From a checkpoint of a small transformer trained on Wikipedia: MLP 2560 tanh GELU.
MLP neurons of a small language model. Each row is named by its layer, matrix (up: input weights; down: output weights) and neuron, and shows model dimensions 208-271. Each number is 50 + 12 x the weight over its row's rms, rounded and kept within 0 to 99.
After each neuron's rows, "fires before" lists the tokens most often just after its 100 highest values on Wikipedia text that the model never trained on; "fires after" lists the tokens most often just before its 100 highest values on Wikipedia text that the model never trained on.

L5.up793:52 32 54 38 45 19 54 37 64 57 43 54 60 50 44 57 40 48 46 46 52 46 50 39 59 42 68 84 36 38 50 67 16 50 66 59 31 24 61 50 62 46 47 64 42 53 53 49 46 34 72 24 57 28 73 55 71 52 60 56 41 64 54 62
L5.down793:42 43 36 37 56 48 36 60 30 56 55 58 66 41 40 57 54 58 60 47 37 58 63 48 47 60 38 40 47 58 37 63 45 47 35 51 67 43 45 35 57 53 58 56 53 51 64 44 44 45 35 40 35 57 60 52 43 53 30 24 37 42 64 43
fires before: " |", "^", " 100", "}"
fires after: " |", " Billboard", ",000", "^{", "\n"

L5.up1887:39 40 51 65 43 40 40 48 30 65 55 65 55 37 41 58 38 48 59 51 21 34 30 54 42 32 46 66 47 46 65 37 60 54 40 77 57 56 59 50 46 56 59 56 52 51 45 74 67 33 68 15 64 43 62 35 28 83 59 49 57 46 32 49
L5.down1887:52 43 51 49 60 48 42 27 62 47 59 44 41 51 51 66 56 39 53 58 56 64 45 77 44 41 44 47 58 42 50 49 36 47 44 60 39 48 52 30 76 43 35 62 37 64 46 37 71 48 48 71 22 46 56 59 40 39 46 50 22 36 44 61
fires before: " |", "\n", ";"
fires after: " |", " (3"

L5.up93:34 28 34 41 53 47 66 57 51 57 64 67 40 36 35 45 63 59 76 57 65 34 60 58 38 39 50 56 52 52 33 61 51 53 54 47 52 45 66 56 62 63 45 67 54 63 30 73 48 54 58 61 61 38 38 48 27 49 72 62 50 48 45 45
L5.down93:47 46 49 66 54 31 41 21 50 52 64 33 42 52 59 42 30 59 55 49 74 43 50 47 75 57 69 28 44 36 44 40 43 29 37 48 61 30 47 31 52 53 36 42 67 47 59 43 61 50 54 33 50 62 38 22 54 67 49 62 58 43 51 30
fires before: " |", "|", ".6"
fires after: " |"

L5.up1419:48 35 47 57 42 52 85 52 19 65 52 55 72 37 65 82 40 44 83 41 42 39 32 51 64 40 37 53 35 54 43 60 58 47 51 65 34 51 63 38 54 65 66 39 58 38 51 50 58 59 70 40 63 46 44 60 39 50 51 70 62 54 42 58
L5.down1419:32 52 43 50 37 49 75 37 46 46 39 47 41 48 59 48 63 48 40 37 55 41 40 58 37 60 47 47 60 65 61 60 79 52 30 64 35 45 64 61 56 37 35 45 42 35 42 50 41 66 41 52 53 75 15 46 58 55 62 58 61 39 46 43
fires before: " |", " 0;", "00", " 1;"
fires after: " |", " 0;", " 1;"

L5.up1024:38 46 44 37 46 48 59 33 43 46 66 53 69 61 44 59 62 39 43 78 45 49 39 86 40 48 44 49 44 68 68 39 50 64 37 37 36 44 61 61 56 63 45 73 61 39 53 68 59 41 36 25 61 41 51 42 46 56 52 47 54 68 44 42
L5.down1024:50 37 28 55 56 46 86 32 65 49 56 63 55 56 53 61 65 46 77 40 53 51 73 70 39 58 48 60 87 64 50 52 52 55 43 54 38 33 32 49 46 48 53 61 41 66 45 43 54 53 43 62 47 33 60 33 49 29 48 66 47 47 33 53
fires before: " |", " 0;", " "
fires after: " |", " 0;", " —"

L5.up1537:41 39 43 54 53 50 44 26 47 66 65 72 60 40 52 68 51 48 34 38 53 44 29 60 38 56 37 59 58 43 53 51 31 46 32 47 29 46 56 37 68 64 61 46 66 42 48 62 70 34 68 46 55 49 33 52 46 64 55 57 49 74 47 53
L5.down1537:61 44 33 47 43 65 68 58 57 64 45 42 57 59 51 60 50 30 28 67 48 25 55 51 35 48 74 52 56 55 50 69 65 60 58 66 33 62 62 47 24 45 56 42 44 40 25 73 29 39 55 37 66 53 31 50 61 35 38 26 51 65 43 75
fires before: " |", "\n"
fires after: " |"

L5.up1876:70 41 43 52 40 47 67 44 54 45 42 43 49 38 63 49 48 20 58 46 73 55 44 47 58 38 22 40 56 50 68 66 50 68 39 60 46 27 54 28 69 61 64 28 46 50 50 64 57 51 69 53 48 44 60 59 47 73 51 77 38 35 52 61
L5.down1876:53 59 40 66 47 49 46 45 39 32 59 44 23 63 67 29 52 52 40 72 42 57 51 59 46 49 62 46 54 49 49 36 63 57 53 55 48 29 41 43 51 48 54 42 26 29 66 62 60 49 56 80 45 38 56 45 75 64 54 57 58 47 42 51
fires before: "\n", " ", " Oper"
fires after: " ", " -", ";"

L5.up2129:42 35 48 28 39 54 57 64 43 45 54 47 51 51 32 57 73 51 43 49 84 29 50 62 65 55 45 55 56 53 55 43 43 35 40 51 38 34 56 53 57 56 27 67 49 51 54 59 52 67 51 43 59 33 48 53 22 40 37 67 60 33 51 60
L5.down2129:24 22 63 61 66 50 39 50 42 39 54 54 58 52 61 60 53 74 50 60 50 61 73 66 63 42 54 47 55 44 56 33 45 31 47 74 44 47 46 56 46 48 49 43 42 23 45 49 57 32 69 48 44 66 60 52 66 52 62 48 58 54 41 40
fires before: " |", "ab", "Original"
fires after: " |", "ab", " Ryan", " Main", " "

L5.up1100:38 36 55 37 53 49 57 50 46 49 45 61 80 53 52 74 58 44 63 14 66 34 46 66 36 48 72 60 57 50 72 54 49 29 66 57 44 61 52 52 60 67 46 45 59 44 39 62 72 29 73 64 48 51 62 44 41 45 44 57 39 53 65 46
L5.down1100:45 54 50 59 49 67 40 51 52 37 39 35 55 38 51 41 39 47 31 42 50 43 50 39 67 41 51 28 79 41 58 30 55 55 47 46 54 68 45 61 55 59 62 66 40 52 59 56 44 50 43 33 54 54 39 36 48 51 77 33 56 40 75 58
fires before: " |", " Votes", " ", "\n"
fires after: " |", " Candidate", " ", " Writer(s)"

L5.up1608:51 48 17 60 51 50 75 44 45 33 54 49 68 43 39 57 45 44 66 57 57 49 55 48 53 33 66 67 60 38 55 47 56 65 74 60 50 35 49 51 38 75 53 67 52 56 28 48 52 40 62 55 52 58 66 42 22 33 61 37 35 33 56 65
L5.down1608:53 41 55 52 48 54 59 63 60 53 67 62 39 58 44 30 64 41 50 38 45 53 57 20 55 47 47 58 57 50 38 62 55 42 52 55 74 47 20 35 49 41 47 49 66 44 38 53 37 51 51 43 65 41 56 23 56 52 42 71 56 59 58 43
fires before: "|", "\n"
fires after: " |"

L5.up711:43 54 40 46 55 40 45 46 46 59 70 56 59 44 39 68 64 49 50 66 38 65 49 61 52 42 42 50 57 31 53 51 33 48 35 52 43 48 47 64 43 60 55 42 42 44 33 52 39 28 66 59 49 31 51 52 27 42 51 65 30 53 57 50
L5.down711:36 53 36 62 60 58 40 47 42 58 40 47 62 59 50 44 51 47 82 57 31 68 43 68 56 37 50 63 46 58 56 52 59 71 43 34 45 40 28 59 39 53 37 40 36 52 31 35 35 45 65 40 49 71 55 34 53 41 55 41 36 30 50 46
fires before: " |", "\n", "|", "|---|---|---|---|---|---|", "Original"
fires after: " |", "\n", "|---|---|---|---|---|---|"

L5.up540:44 54 32 42 65 46 56 28 52 42 56 58 67 50 20 64 36 56 41 52 56 55 54 65 59 30 53 55 48 57 53 51 49 60 32 72 52 33 49 55 53 57 46 58 59 39 57 55 66 38 57 35 29 36 68 46 27 54 58 69 56 39 63 52
L5.down540:72 54 54 43 58 59 55 53 56 63 66 30 49 59 44 62 62 73 27 64 47 66 31 57 67 43 14 63 52 49 30 42 48 65 60 43 56 71 63 64 31 72 64 70 54 39 74 12 54 36 52 22 21 37 59 40 44 52 50 53 54 49 31 57
fires before: " ", "\n", " Telugu", " Tamil"
fires after: " Telugu", " Tamil", "iced", " ", " directed"

L5.up124:52 31 36 52 53 47 81 31 31 54 93 50 59 39 57 54 48 34 36 47 39 47 30 65 58 38 36 46 63 58 70 56 67 58 32 47 46 48 66 64 61 58 41 56 65 42 61 57 58 49 72 37 52 32 45 46 43 53 62 53 42 29 47 59
L5.down124:34 41 54 39 52 50 56 58 33 54 50 56 47 47 65 71 57 26 52 51 37 70 55 50 36 52 59 61 56 43 44 68 68 25 55 61 54 69 48 51 49 44 63 49 51 58 47 67 60 34 48 50 39 51 45 58 48 67 43 57 65 53 64 49
fires before: " |", " 0;", "\n"
fires after: " |", " 0;", " 1;", " 2;"

L5.up2163:52 64 22 61 67 53 50 30 37 19 42 52 43 62 58 37 26 24 63 62 42 40 25 52 46 46 48 54 67 60 68 49 53 46 55 57 40 43 59 23 74 60 50 51 60 35 54 47 75 55 63 76 41 47 45 43 44 53 55 68 46 54 65 47
L5.down2163:48 53 49 65 73 37 38 58 39 54 38 58 50 50 26 69 52 67 31 44 43 47 54 44 41 66 33 58 33 31 52 62 72 39 16 53 39 78 67 44 21 40 45 34 43 68 70 61 49 77 61 51 50 55 60 29 51 51 46 44 44 64 62 46
fires before: " |"
fires after: "|", " |", "-"

L5.up1147:70 61 41 46 26 53 50 59 40 40 30 47 67 51 47 67 62 49 48 61 63 32 26 54 61 54 57 66 56 49 50 59 34 31 44 43 38 43 51 46 37 65 41 60 38 49 22 61 62 37 36 51 71 30 77 48 66 52 57 44 63 58 50 51
L5.down1147:48 44 35 23 44 58 21 29 52 67 35 31 56 57 50 64 35 60 53 51 62 56 40 64 63 44 30 66 65 64 76 65 31 46 49 50 62 48 45 67 62 54 48 59 56 55 55 65 32 50 55 57 48 66 57 57 44 62 51 46 59 60 62 40
fires before: " |"
fires after: " |", " 2,"

L5.up1458:49 50 51 38 45 59 58 60 60 41 57 45 38 48 45 38 54 29 49 48 56 61 41 46 50 34 43 45 45 71 45 52 47 10 61 49 41 42 64 32 71 72 50 59 43 34 63 64 55 50 47 35 55 53 58 61 55 60 50 43 41 64 64 48
L5.down1458:57 56 51 09 44 74 48 63 46 43 37 42 41 37 51 45 38 86 58 54 56 43 59 46 50 76 36 42 77 73 45 60 56 50 47 36 44 48 50 67 48 40 45 46 64 57 53 46 32 51 62 36 38 50 31 39 52 56 33 58 42 42 31 61
fires before: "\n", "|", "The", "-", "|---|---|---|---|---|"
fires after: " |", "===", " ====", " ===", "s===", "=="

L5.up1460:53 44 39 36 28 45 57 40 48 59 36 71 45 46 54 41 40 34 50 52 42 41 55 65 62 47 62 65 36 49 41 50 66 53 38 64 34 76 57 44 61 56 45 51 57 48 56 51 51 59 54 54 60 59 43 66 30 44 64 42 51 55 63 42
L5.down1460:40 46 51 47 50 59 52 42 53 60 26 48 36 57 73 38 54 56 26 15 32 55 43 60 44 52 61 47 50 57 65 76 72 61 37 60 52 52 51 60 40 60 55 39 47 42 58 37 34 44 45 38 45 71 20 52 45 37 54 52 66 42 54 46
fires before: " |"
fires after: " |", " –"

L5.up404:58 53 47 40 42 34 71 58 38 47 52 47 66 46 65 74 18 46 54 40 54 43 29 54 65 49 52 60 48 41 53 60 55 41 40 39 27 48 60 45 54 66 39 69 46 40 51 45 45 57 57 19 70 47 47 63 48 50 49 53 37 59 45 67
L5.down404:24 43 54 47 36 43 61 51 55 58 36 65 70 50 75 52 46 28 48 28 67 50 38 58 58 59 43 58 59 45 40 53 87 55 32 74 51 44 63 68 41 45 48 28 43 48 38 44 38 66 39 49 54 55 21 45 49 58 63 68 55 39 42 59
fires before: " 0;", " |", " 1;"
fires after: " 0;", " |", " 1;", " 3;", " 2;"

L5.up2402:41 41 30 41 45 40 39 35 38 31 34 50 65 45 62 61 38 48 60 71 62 38 53 68 74 44 56 62 54 50 66 52 48 44 43 41 48 54 52 52 45 69 45 55 62 62 30 46 60 71 36 35 32 54 35 54 35 59 30 65 66 53 35 60
L5.down2402:32 58 65 43 62 71 49 45 47 56 35 51 32 90 56 36 44 60 29 36 44 40 36 46 40 50 35 61 42 57 43 58 58 40 59 55 43 60 65 68 55 54 34 47 58 54 34 57 53 60 50 65 74 52 43 54 48 64 48 55 58 48 22 35
fires before: " 0;", " |", " 1;"
fires after: " |", " 0;", " the", " 1;"

L5.up1116:48 49 50 17 46 48 73 50 41 52 52 62 39 49 35 44 59 57 55 49 48 44 51 64 39 49 45 75 57 54 49 55 54 52 55 60 42 57 63 52 45 48 52 49 43 45 63 61 61 51 44 30 48 46 62 43 37 47 55 48 64 44 39 35
L5.down1116:50 45 49 47 70 41 39 52 47 56 53 45 49 62 51 41 76 57 46 17 72 63 56 72 36 52 47 60 75 51 62 50 43 40 32 39 60 74 33 64 50 36 53 56 58 46 62 60 54 54 50 67 65 30 69 43 59 68 43 52 46 55 31 31
fires before: " |", "′", "-2"
fires after: " |", "°", "′", "5,"

L5.up871:67 54 71 37 48 27 54 27 39 59 38 48 52 36 61 46 47 54 48 53 51 56 38 58 46 53 64 72 47 50 41 53 29 57 56 29 26 50 53 75 44 57 77 70 29 46 35 44 50 29 49 23 54 50 68 47 35 71 66 73 47 54 51 33
L5.down871:51 37 50 70 42 52 66 77 53 48 43 43 51 30 46 36 52 36 41 65 61 35 54 58 54 52 61 62 58 61 59 40 40 48 30 57 46 29 51 38 37 28 35 62 59 56 65 61 85 76 40 75 76 47 50 41 57 33 44 48 54 48 56 63
fires before: " |", " 82", "\n"
fires after: " |", " NHL", " tri"

L5.up1527:58 52 63 62 49 44 34 47 42 37 36 55 64 48 55 45 16 51 46 58 40 49 38 57 63 37 64 62 41 56 46 48 40 45 74 72 52 58 62 40 61 54 55 46 40 47 65 39 63 51 46 48 36 41 68 52 42 60 73 38 47 45 55 39
L5.down1527:60 49 34 61 46 56 68 47 50 36 32 46 42 56 45 62 66 63 58 55 32 42 60 63 44 50 45 32 62 43 45 53 44 54 55 52 50 74 68 57 52 47 64 68 47 51 45 32 51 53 51 55 78 44 63 56 52 25 58 51 39 46 51 48
fires before: " |", ":", "–8"
fires after: "|", "-", " |"

L5.up1121:40 61 40 60 69 44 76 59 50 57 43 53 75 44 47 72 57 38 46 43 44 84 40 62 48 44 49 63 44 70 50 49 62 45 41 57 45 46 68 46 43 73 56 47 58 22 56 38 64 45 59 50 63 53 55 73 31 56 36 63 50 43 59 51
L5.down1121:55 69 50 48 56 31 60 60 41 30 48 41 52 51 68 65 47 56 59 75 58 57 45 59 41 64 44 66 64 52 55 33 34 53 78 71 54 50 63 46 72 26 38 45 45 32 54 43 44 48 65 59 44 25 99 64 58 75 63 61 23 53 24 39
fires before: " 0;", "\n", " 1;", " ", " 0", " —"
fires after: " 0;", " —", " ", " 0", " 1;"

L5.up2314:55 51 48 36 37 46 73 55 43 51 67 47 45 53 58 31 57 37 36 65 81 47 47 62 75 39 48 56 63 39 41 50 54 52 66 56 08 45 72 28 42 44 44 48 44 53 33 51 61 66 52 66 41 49 59 63 60 68 49 71 50 32 41 47
L5.down2314:46 49 59 63 59 42 38 70 52 39 46 59 62 41 42 69 38 28 49 43 46 26 42 50 70 54 40 53 53 40 37 51 52 61 71 53 57 40 39 48 55 67 26 49 56 63 60 52 69 48 52 47 36 52 24 53 57 65 57 42 43 46 44 73
fires before: " |", " November", "–0"
fires after: "|", " |"

L5.up475:29 29 43 44 61 44 24 58 48 68 54 41 59 45 36 71 60 23 54 36 53 57 46 60 69 33 54 67 55 44 50 45 50 38 65 61 44 58 41 66 42 50 52 61 47 50 41 66 39 30 54 54 35 42 61 48 43 55 43 44 41 53 63 36
L5.down475:50 36 76 55 59 42 34 29 50 50 29 31 37 50 58 37 61 61 62 31 48 35 54 52 47 56 52 44 29 45 65 68 26 48 50 38 53 70 36 41 33 48 65 33 52 60 40 18 55 51 55 56 46 96 47 41 79 39 68 62 33 39 62 50
fires before: "|", "\n", "-", "D", "Comm"
fires after: " |", " Medal", "'"

L5.up1164:40 47 45 44 35 35 58 51 55 40 59 55 46 53 41 49 45 34 54 59 47 52 43 43 51 56 59 37 47 55 53 59 56 44 60 48 20 43 47 47 49 57 43 53 55 50 46 59 53 45 56 61 69 35 61 37 35 58 66 54 38 57 69 62
L5.down1164:54 48 49 51 53 50 42 44 71 60 46 47 69 62 41 57 55 69 46 48 35 50 44 51 59 60 66 41 45 40 51 50 56 49 44 33 46 65 32 46 62 48 24 57 39 33 47 38 54 55 44 50 24 69 60 34 72 67 47 55 46 48 45 30
fires before: " |", " file", "-"
fires after: " |", "78", ";", " Democratic", " "

L5.up544:65 62 41 42 44 39 55 43 45 34 64 57 67 35 64 44 40 46 65 66 61 38 56 51 47 61 69 56 39 60 41 46 57 53 44 68 27 44 62 55 49 52 29 60 52 32 40 37 64 59 56 50 57 32 44 47 73 63 55 50 36 60 60 67
L5.down544:28 60 54 42 47 67 35 28 40 64 44 51 66 67 21 70 50 47 56 36 58 58 50 59 64 54 41 40 39 55 50 65 43 43 53 62 73 48 53 59 63 37 58 34 45 57 42 42 50 46 68 54 57 64 53 34 93 42 46 46 45 41 45 58
fires before: " |", "|", "\n"
fires after: " |"

L5.up2498:64 23 50 60 54 58 27 56 50 49 39 42 39 46 43 69 57 49 41 40 53 49 26 49 43 40 46 61 54 43 57 68 38 36 32 70 27 44 62 69 55 47 38 52 52 25 40 45 75 13 75 55 51 60 68 48 59 63 50 59 49 65 62 48
L5.down2498:39 58 33 35 56 73 57 65 39 64 56 42 50 60 78 50 53 47 36 59 29 58 31 20 60 57 48 65 82 51 47 43 54 46 32 56 39 62 55 67 37 50 50 52 31 43 37 39 47 45 51 42 52 55 61 34 49 44 55 38 38 71 38 52
fires before: " |", "\n"
fires after: " |", ";"

L5.up102:66 60 44 39 42 29 46 58 37 71 35 48 57 38 41 53 54 37 35 61 48 43 32 43 64 28 76 67 45 51 48 66 34 28 52 45 49 39 58 45 45 48 53 68 40 41 39 42 52 35 52 29 49 50 55 50 43 56 62 40 60 65 47 51
L5.down102:44 56 58 50 52 61 32 50 47 55 47 35 68 59 48 52 43 38 39 44 73 50 36 58 57 67 61 55 55 46 53 29 45 68 36 60 50 43 46 32 38 56 48 40 50 40 44 32 37 49 51 59 60 57 68 30 39 55 73 58 46 48 63 38
fires before: " |", "\n", ";", " 0;"
fires after: " |", " 0;", " 1;", " 0", " 2;"

L5.up237:58 35 37 46 49 35 43 44 44 44 40 49 77 56 42 48 45 35 47 47 66 56 55 60 49 45 64 65 42 60 44 50 31 59 62 41 40 33 49 47 52 34 39 61 63 47 22 81 52 56 30 38 58 52 62 64 39 43 54 65 46 39 32 50
L5.down237:46 46 47 61 48 43 34 36 29 41 20 36 35 45 51 46 66 63 40 56 47 42 50 50 47 63 49 76 52 39 58 45 37 32 45 29 46 53 29 54 45 41 54 62 40 36 47 44 50 67 66 45 48 57 62 44 43 50 44 61 43 31 48 61
fires before: " |", " 0;", ";"
fires after: " |", ";"

L5.up1463:47 61 58 36 53 61 64 36 49 43 51 51 46 53 49 56 47 57 58 58 50 55 52 43 69 66 37 42 40 67 56 68 52 47 43 48 48 40 46 26 75 53 55 60 47 40 33 43 56 54 49 49 45 70 52 62 58 64 54 65 49 41 51 39
L5.down1463:60 46 46 58 52 41 50 62 57 61 41 62 34 60 56 37 48 61 38 46 66 49 42 50 32 32 43 42 47 62 49 46 61 60 62 67 61 59 51 48 52 52 54 70 36 56 70 50 39 35 37 54 78 45 49 58 50 65 36 42 46 73 45 55
fires before: " |", "===", "-", " Born:", " details", "="
fires after: "\n", "|"

L5.up2514:31 31 34 47 48 59 48 36 45 52 75 57 64 51 43 50 54 45 62 60 51 44 53 40 57 38 53 58 42 47 54 40 68 73 49 50 55 39 58 48 62 52 39 66 53 58 35 49 50 41 70 38 62 46 42 41 29 53 52 47 45 54 49 35
L5.down2514:36 42 48 39 38 43 39 54 46 81 29 43 51 37 68 41 71 34 43 32 53 62 68 53 41 56 40 65 49 65 58 55 63 59 40 52 50 38 21 76 58 44 52 51 44 39 58 69 46 44 48 43 61 52 77 52 47 25 49 48 38 56 62 58
fires before: "|", "=", "\n", "-", " |"
fires after: " |", "\n"

L5.up1674:66 47 79 50 52 50 55 63 42 49 59 47 55 50 52 49 30 46 52 48 30 37 40 47 55 67 59 48 40 64 69 62 59 40 37 66 55 63 59 33 86 69 45 58 50 45 62 39 73 40 61 36 49 58 56 60 47 43 33 66 41 66 49 47
L5.down1674:69 37 65 55 51 67 55 70 63 73 40 25 56 60 45 79 48 47 50 54 62 82 46 31 63 58 46 73 60 67 35 52 40 38 52 34 45 49 40 38 62 44 48 51 58 36 79 53 54 52 45 57 54 55 43 56 50 46 50 40 43 47 51 50
fires before: " |"
fires after: " |", "|", " Democratic"

L5.up1983:68 44 55 41 46 56 59 62 43 61 42 51 36 54 53 50 38 67 61 58 18 57 38 52 49 43 40 42 37 55 49 58 61 80 43 61 63 55 69 52 43 49 45 37 47 38 62 72 67 35 42 43 59 57 27 49 47 53 50 45 60 64 35 42
L5.down1983:47 45 75 78 45 50 45 47 33 57 46 33 63 60 43 40 91 47 62 33 23 61 29 73 49 52 37 45 71 57 56 27 41 28 47 39 59 39 54 69 63 37 54 49 40 56 56 59 54 55 66 45 29 50 58 40 51 43 40 46 58 32 64 40
fires before: " |", "),"
fires after: " |", "od"

L5.up1447:71 43 65 54 30 58 31 52 59 66 47 64 67 54 54 53 50 51 43 47 60 49 40 57 33 54 60 47 54 40 63 60 23 44 28 44 45 58 59 33 34 39 57 50 76 29 46 48 57 47 54 50 57 53 51 47 62 39 65 50 57 39 43 42
L5.down1447:57 43 57 40 46 58 40 33 37 61 46 49 34 24 47 53 70 44 34 47 47 56 38 48 54 40 48 81 63 55 50 43 47 57 66 70 25 51 48 60 59 48 58 59 50 65 47 59 50 47 40 62 44 45 50 33 63 34 34 38 33 39 68 64
fires before: " |", " to", " on", " by", " in"
fires after: " |", " was", "|", " were"

L5.up2084:49 37 42 57 70 68 66 64 50 44 64 50 73 41 48 58 51 33 51 59 63 52 46 65 45 35 49 63 60 53 58 45 65 52 61 48 31 39 64 41 44 59 44 70 68 57 64 61 59 44 42 52 37 44 53 62 38 49 37 45 42 44 59 45
L5.down2084:43 46 37 23 44 48 71 65 42 42 57 50 56 53 66 65 34 45 49 40 59 58 35 55 43 59 44 46 45 48 37 29 60 41 45 47 45 41 66 51 57 50 53 48 45 44 28 46 45 45 58 57 51 57 69 54 69 45 46 44 62 42 41 47
fires before: " 0;", " 0", " 1;", " 7;", " 2;", " 5;"
fires after: " 0;", " 0", " 1;", " 2;", " 6;"

L5.up2218:52 57 65 42 53 48 36 41 27 59 50 56 55 22 60 63 46 68 43 55 46 55 59 50 64 59 48 48 58 57 73 31 52 44 52 43 29 45 72 25 71 54 56 52 39 59 45 32 50 59 49 63 48 49 69 57 68 65 54 44 53 51 46 39
L5.down2218:59 33 56 28 53 39 64 71 35 72 38 50 47 22 47 70 80 64 30 47 57 51 50 39 36 72 38 48 65 61 59 40 39 43 54 43 43 59 27 39 53 56 68 54 55 69 51 56 44 66 48 66 57 56 64 37 33 47 48 44 51 54 58 32
fires before: " |", " –", "–9", "–0", "2", "3"
fires after: "|", "\n", "===", "-", " March"